python train.py --n_layer=11 --d_model=512 --n_head=8 --n_kv_head=8 --head_dim=64 --d_mlp=2048 --vocab_size=8192 --activation="gelu" --norm="layernorm" --norm_place="pre" --norm_eps=1e-06 --positions="learned" --qk_norm=false --attn_scale=0.125 --bias="none" --tie_embeddings=true --parallel_block=false --init="normal" --init_std_qkv=0.0198 --init_std_o=0.00421 --init_std_up=0.0198 --init_std_down=0.00421 --optimizer="muon_variant" --lr=0.0151 --lr_mult_o=1.5 --lr_mult_down=2.0 --beta1=0.95 --lr_head=0.00571 --grad_clip=0.5 --warmup_steps=200 --schedule="wsd" --decay_fraction=0.855 --decay_shape="linear" --final_lr_fraction=0.05 --batch_tokens=131072 --seq_len=1024 --doc_mask=true --train_tokens=590100000 --steps=4503 --dataset="wikipedia_en"
MLP neurons of a small language model. Each row is named by its layer, matrix (up: input weights) and neuron, and shows model dimensions 80-175. Each number is 200 + 20 x the weight over its row's rms, rounded and kept within 0 to 999.
After each neuron's rows, "fires after" lists the tokens most often just before its 100 highest values on Wikipedia text that the model never trained on. A number after a token or word is its count.

L6.up850,182,175,181,188,224,235,186,210,200,224,210,192,163,210,170,204,208,148,185,180,210,200,221,203,200,208,216,214,179,197,212,217,229,224,236,224,203,233,246,181,219,198,212,171,224,209,180,188,183,181,223,211,209,161,202,182,192,199,199,200,210,221,236,198,183,166,200,192,162,184,173,191,151,141,181,207,211,199,185,188,208,174,148,213,211,216,191,207,202,175,195,226,182,208,204,214
fires after: " D" 14, " K" 13, "C" 10, "D" 8, "K" 6, " J" 6

L5.up783,202,214,231,213,206,190,200,217,187,198,236,213,192,205,185,225,202,206,206,213,189,215,222,200,190,191,222,176,198,239,204,216,215,185,160,206,181,216,165,216,241,216,215,197,193,183,182,197,252,181,163,212,232,197,184,227,202,213,198,200,192,193,229,183,178,193,239,215,192,195,182,189,170,212,207,235,189,245,216,184,172,233,204,207,216,223,224,204,231,201,197,216,210,188,193,196
fires after: "–" 36, ":" 28, "." 11, "/" 5, "2" 4, "5" 4

L5.up76,243,175,203,216,185,228,204,192,204,242,214,159,228,214,162,196,216,177,162,205,195,173,177,202,180,211,207,150,231,183,207,185,186,177,198,191,167,191,209,207,230,175,224,213,211,190,204,193,215,196,180,184,193,182,195,207,224,199,232,221,232,203,210,201,179,212,187,187,179,216,199,196,151,217,196,186,197,218,200,223,179,210,187,204,219,210,200,212,171,218,220,202,222,181,184,222
fires after: "4" 31, "2" 12, "5" 10

L6.up696,191,229,207,205,205,216,207,155,231,204,197,189,180,151,203,194,204,184,187,200,187,191,236,250,206,198,204,207,217,207,186,229,191,182,196,193,180,230,189,208,251,193,211,176,228,177,175,212,166,204,203,165,212,223,183,210,214,184,153,161,213,208,239,218,216,177,166,191,210,191,189,188,210,210,218,214,201,205,194,208,200,140,209,213,208,181,223,205,186,199,184,195,183,202,213,165
fires after: "2" 100

L5.up265,171,215,225,213,216,213,208,207,231,174,215,182,214,209,187,220,211,205,203,161,234,215,220,186,225,201,171,205,174,228,213,217,208,176,213,212,192,178,204,200,185,161,190,225,188,225,219,206,247,206,212,210,204,151,196,209,219,185,250,243,214,207,165,228,195,178,233,205,190,226,185,207,223,206,221,188,193,189,216,203,186,152,185,183,224,231,204,226,205,229,210,199,195,231,178,227
fires after: "0" 18, "8" 12, "7" 10, "al" 7, "6" 6, "9" 6

L5.up1532,196,218,192,217,205,206,164,234,200,221,196,205,197,172,171,187,199,183,198,235,203,160,221,207,214,163,187,177,233,206,210,189,192,223,180,197,200,219,201,193,210,207,171,215,179,215,174,190,164,195,221,192,177,227,223,209,174,189,212,199,223,201,172,186,193,187,169,197,187,206,207,181,192,172,198,219,196,184,204,175,258,215,185,252,210,177,222,199,212,223,200,216,208,165,156,201
fires after: "s" 36, " in" 14, "," 4, " de" 4

L5.up1026,171,178,175,208,203,220,221,198,242,213,196,216,215,216,225,239,181,243,184,178,236,185,162,207,213,181,163,199,211,202,219,224,180,191,184,165,195,178,201,184,180,203,184,215,183,181,194,224,194,182,244,235,191,185,188,201,182,196,218,245,206,199,239,231,202,186,217,208,226,233,198,209,213,188,220,179,213,191,227,204,187,167,158,207,188,187,226,234,213,207,206,223,196,217,210,194
fires after: "0" 21, "1" 13, "7" 11, "8" 11, "5" 11, "6" 10

L5.up439,188,201,207,206,228,215,223,144,223,189,197,226,160,224,186,200,220,179,195,190,216,214,244,201,205,150,190,198,196,194,215,195,173,176,204,178,206,187,207,207,149,199,224,207,217,206,179,180,170,237,196,211,218,217,184,211,214,189,212,219,201,219,190,217,195,186,204,190,220,211,200,192,221,163,217,209,242,185,223,189,211,175,229,211,173,247,171,212,232,222,203,199,169,187,172,216
fires after: " No" 22, "6" 9, "4" 7, "ti" 5, "3" 5, "8" 5

L5.up471,200,195,250,224,198,209,161,180,224,233,207,222,195,204,174,184,197,181,213,227,202,178,205,201,189,236,246,203,203,212,213,189,184,197,162,184,169,203,242,217,211,218,219,249,190,179,172,195,219,200,206,198,177,221,162,208,217,223,240,200,205,182,220,185,195,213,207,215,149,221,188,184,188,204,188,192,174,221,236,189,210,209,255,190,210,212,208,194,211,200,179,180,219,207,246,213
fires after: "0" 41, "-" 10, " " 7, "5" 6, "1" 5, " high" 4

L5.up1241,206,184,186,228,211,223,166,237,188,189,160,168,191,206,229,227,200,178,207,242,195,207,205,158,168,224,190,182,204,215,187,221,187,222,203,223,190,176,209,226,207,210,177,207,225,180,208,212,200,222,209,194,199,231,192,201,224,222,216,187,180,217,195,158,198,236,221,195,169,209,229,187,204,192,224,193,177,177,196,199,184,160,169,194,176,156,231,165,230,224,212,169,199,197,233,203
fires after: " |" 53, " " 11, ";" 8, "1" 7

L6.up178,217,217,194,247,192,219,197,228,223,177,226,205,188,180,197,185,169,189,175,175,236,206,189,161,206,191,215,215,177,246,248,181,189,216,206,203,195,212,180,214,212,238,191,198,204,221,182,240,257,206,188,190,219,181,199,161,179,183,222,187,137,188,156,193,207,224,187,200,189,188,208,192,195,232,172,219,202,200,218,165,214,225,198,196,180,232,216,202,213,188,184,219,180,239,192,226
fires after: "8" 15, "4" 12, "7" 12, "2" 11, "0" 9, "5" 9

L6.up1540,229,152,209,194,148,229,169,196,209,202,191,196,225,204,204,164,200,184,189,214,195,163,210,191,192,247,201,214,237,175,143,227,249,192,234,195,201,191,217,203,210,220,168,222,199,185,199,175,197,201,213,193,207,176,216,195,193,181,178,208,252,203,203,200,193,211,182,171,158,204,200,166,156,187,203,190,186,192,208,216,210,216,141,231,200,244,209,188,204,207,214,206,211,222,176,191
fires after: "3" 32, "0" 13, "6" 10, "2" 8, "5" 7, "1" 7

L6.up1763,206,170,193,188,240,229,213,223,184,207,226,168,222,202,195,228,179,161,215,187,169,178,208,194,181,218,212,237,190,191,192,228,221,212,217,209,172,176,266,153,157,178,182,197,198,197,228,193,204,217,188,205,189,170,202,190,206,158,202,209,201,221,205,244,183,235,213,217,200,203,164,195,180,166,196,191,208,207,198,215,229,192,225,187,190,226,205,191,199,227,187,195,200,211,169,185
fires after: "1" 13, "6" 13, "." 12, "9" 11, "2" 9, "3" 9

L5.up714,234,185,190,199,211,244,179,172,200,201,230,216,210,185,175,248,215,187,182,223,217,175,232,178,203,208,223,227,215,244,220,222,168,167,206,175,186,194,210,201,228,202,204,205,200,185,187,192,238,189,205,155,232,203,211,190,178,225,196,220,183,207,231,173,204,157,210,196,173,223,186,178,213,171,222,223,229,222,186,247,192,199,187,195,195,199,161,186,200,209,214,208,178,210,192,209
fires after: "." 43, "5" 9, "6" 5, "7" 5, "4" 4

L5.up1976,191,211,220,185,203,154,174,191,219,184,201,173,228,183,219,205,188,201,200,180,207,168,222,190,227,187,192,203,193,226,188,206,205,223,189,198,199,215,191,188,218,184,206,153,224,184,164,221,225,221,211,204,200,209,183,227,271,211,158,194,225,233,207,203,193,226,176,202,176,215,158,172,222,206,200,218,212,209,156,184,194,159,185,212,221,193,219,214,195,189,217,207,232,186,239,205
fires after: "2" 80, "ce" 5

L5.up972,231,176,201,212,198,201,185,206,181,179,200,184,188,232,189,194,153,163,178,172,193,156,213,196,228,202,185,210,216,262,228,196,211,188,152,200,196,216,229,198,231,194,179,227,194,192,200,175,186,217,209,186,231,210,198,228,186,183,202,199,194,192,189,158,213,199,215,220,185,171,182,187,209,215,182,191,206,207,217,229,181,233,186,212,153,199,196,187,200,253,171,182,209,171,179,183
fires after: "9" 14, "8" 13, "6" 9, "B" 7, "3" 7, "7" 6

L5.up1798,199,223,201,225,197,202,189,187,194,206,209,181,205,174,213,179,212,229,189,201,229,201,174,181,239,192,217,183,206,201,201,162,189,173,194,208,204,188,183,210,197,172,225,221,221,182,203,216,212,217,192,168,212,185,171,172,236,195,178,210,204,196,207,229,218,247,172,207,154,199,191,204,195,183,180,218,220,219,159,189,187,223,184,199,237,198,217,232,225,205,232,153,233,219,200,203
fires after: "2" 92

L5.up279,221,182,195,196,199,217,182,218,190,195,212,169,155,207,169,219,198,236,193,218,223,219,222,194,215,167,206,229,203,230,194,195,216,195,187,212,172,207,203,189,213,208,209,192,190,202,218,245,181,195,221,199,198,185,196,186,191,193,227,210,226,202,231,171,206,206,204,183,174,222,200,188,193,189,209,204,203,196,194,184,220,212,233,193,148,254,210,146,209,201,218,202,203,221,255,200
fires after: "-" 55, " " 15, "/" 7, "–" 6

L6.up592,228,193,191,167,192,160,220,207,215,200,190,181,195,204,194,181,224,176,176,231,195,217,200,207,191,233,200,203,152,172,210,214,187,206,205,185,183,179,213,207,192,221,205,185,183,220,202,167,178,201,181,212,214,169,158,181,171,188,159,156,184,185,225,162,193,234,193,210,182,193,183,209,185,196,187,187,211,162,179,189,196,141,194,224,194,184,233,212,183,242,214,199,165,199,223,203
fires after: "s" 32, " S" 10, "d" 7, "S" 6, "w" 4

L5.up508,219,199,166,238,230,197,200,196,221,196,208,200,188,225,210,218,206,209,222,199,218,184,202,198,187,231,230,179,228,208,215,220,187,146,186,200,181,216,232,214,183,180,207,206,205,221,187,184,204,199,202,172,220,180,201,203,181,210,224,223,208,215,222,214,173,184,179,191,182,209,167,167,192,220,216,194,161,183,212,210,223,199,182,191,171,177,190,205,219,229,207,183,219,193,179,172
fires after: "0" 47, "8" 11, "4" 6, "9" 6, "2" 5, " Ro" 5

L5.up1071,202,212,171,189,162,150,221,208,200,193,199,204,218,216,180,163,207,204,223,216,231,208,207,246,228,196,218,169,215,200,182,211,165,203,200,195,198,180,228,188,224,204,177,172,169,197,209,165,186,213,196,208,213,208,186,179,181,196,220,182,205,200,205,173,223,185,197,173,201,188,182,232,168,214,234,180,248,170,186,193,204,236,196,260,200,195,198,205,203,172,199,197,187,190,183,184
fires after: " A" 12, " of" 12, " S" 12, " in" 11, "s" 8, " D" 8

L6.up1303,228,158,231,216,205,204,187,196,198,221,191,156,221,190,204,179,210,204,223,226,227,219,186,181,190,236,165,195,164,224,218,145,226,229,206,207,216,165,201,208,196,213,214,213,247,209,181,218,218,223,191,153,210,163,229,186,222,196,191,194,219,202,177,211,170,184,219,180,189,201,179,195,166,204,230,201,178,199,224,183,189,232,199,209,195,194,205,199,199,213,196,194,196,177,215,223
fires after: " " 40, "1" 16, "3" 5, "2" 4, "re" 4

L5.up399,185,183,196,225,183,182,174,184,177,195,176,203,190,213,197,224,201,221,198,245,197,177,187,221,189,178,246,240,185,223,166,235,179,203,217,225,215,228,216,201,214,209,191,211,223,215,212,217,203,163,203,157,206,190,206,190,198,174,198,194,216,193,196,207,220,233,190,175,186,212,192,162,165,197,193,214,203,166,192,185,229,216,204,229,173,251,221,215,204,191,215,234,184,198,230,172
fires after: " " 56, "1" 9, "2" 5, "-" 5

L5.up416,189,200,197,220,222,207,157,212,227,189,220,193,199,177,193,206,206,157,211,219,214,185,203,175,196,229,232,222,185,207,225,234,209,210,158,237,182,179,208,181,214,217,208,196,185,196,231,237,181,193,196,203,186,204,198,177,203,225,189,193,165,192,180,192,226,224,193,163,167,179,205,229,201,187,204,216,187,212,219,188,180,212,191,221,187,208,231,185,222,257,145,172,184,242,236,227
fires after: "0" 25, "1" 22, " |" 19, " " 13, "2" 8

L5.up940,197,204,166,161,196,229,188,219,195,140,231,186,236,244,214,211,206,218,204,193,253,167,228,194,204,214,167,218,186,220,188,223,187,212,215,202,172,205,215,213,199,185,185,235,173,168,222,224,231,161,209,214,184,207,214,199,209,192,229,206,185,222,216,195,224,212,180,204,209,190,189,185,185,250,181,209,187,180,210,215,171,228,211,199,174,178,215,204,207,204,203,227,206,197,182,216
fires after: "9" 22, "0" 13, "8" 11, "1" 11, "4" 8

L6.up113,194,192,226,223,243,203,194,187,184,231,191,187,216,174,184,210,205,183,213,216,191,208,214,229,195,213,200,208,202,207,187,257,165,214,210,209,222,206,198,210,178,196,221,200,199,189,205,204,177,185,195,210,214,162,169,189,207,203,194,238,220,180,206,223,184,211,198,208,186,216,163,194,197,189,205,206,161,212,190,223,196,222,156,223,212,233,207,223,199,165,194,214,202,223,188,204
fires after: "9" 33, " " 32, "\n" 8, "0" 7, " +" 5, " −" 4

L5.up258,207,189,183,208,174,186,203,169,218,192,175,201,189,215,211,199,208,205,183,244,196,214,201,176,204,194,215,218,202,209,182,204,200,190,193,235,184,190,191,189,199,235,181,217,208,207,186,226,199,213,223,192,228,208,212,186,188,178,213,189,200,183,206,200,204,236,170,160,227,196,205,195,180,175,193,231,215,182,196,180,228,221,213,238,209,192,199,167,197,230,182,198,173,209,199,216
fires after: "1" 30, "2" 29, "3" 17, "0" 11, "4" 9

L6.up1095,228,172,190,213,171,220,211,223,177,216,209,220,181,212,175,214,211,187,178,190,220,222,254,208,185,171,178,231,225,184,219,230,177,206,201,218,207,183,204,226,207,207,227,215,203,179,181,185,180,197,180,204,194,193,202,218,183,215,202,186,213,148,215,197,169,216,205,155,193,239,187,192,161,187,201,222,196,173,185,234,188,209,192,167,237,238,207,192,180,205,178,206,204,196,224,219
fires after: " " 52, "9" 9, "1" 8, "–" 8, "-" 5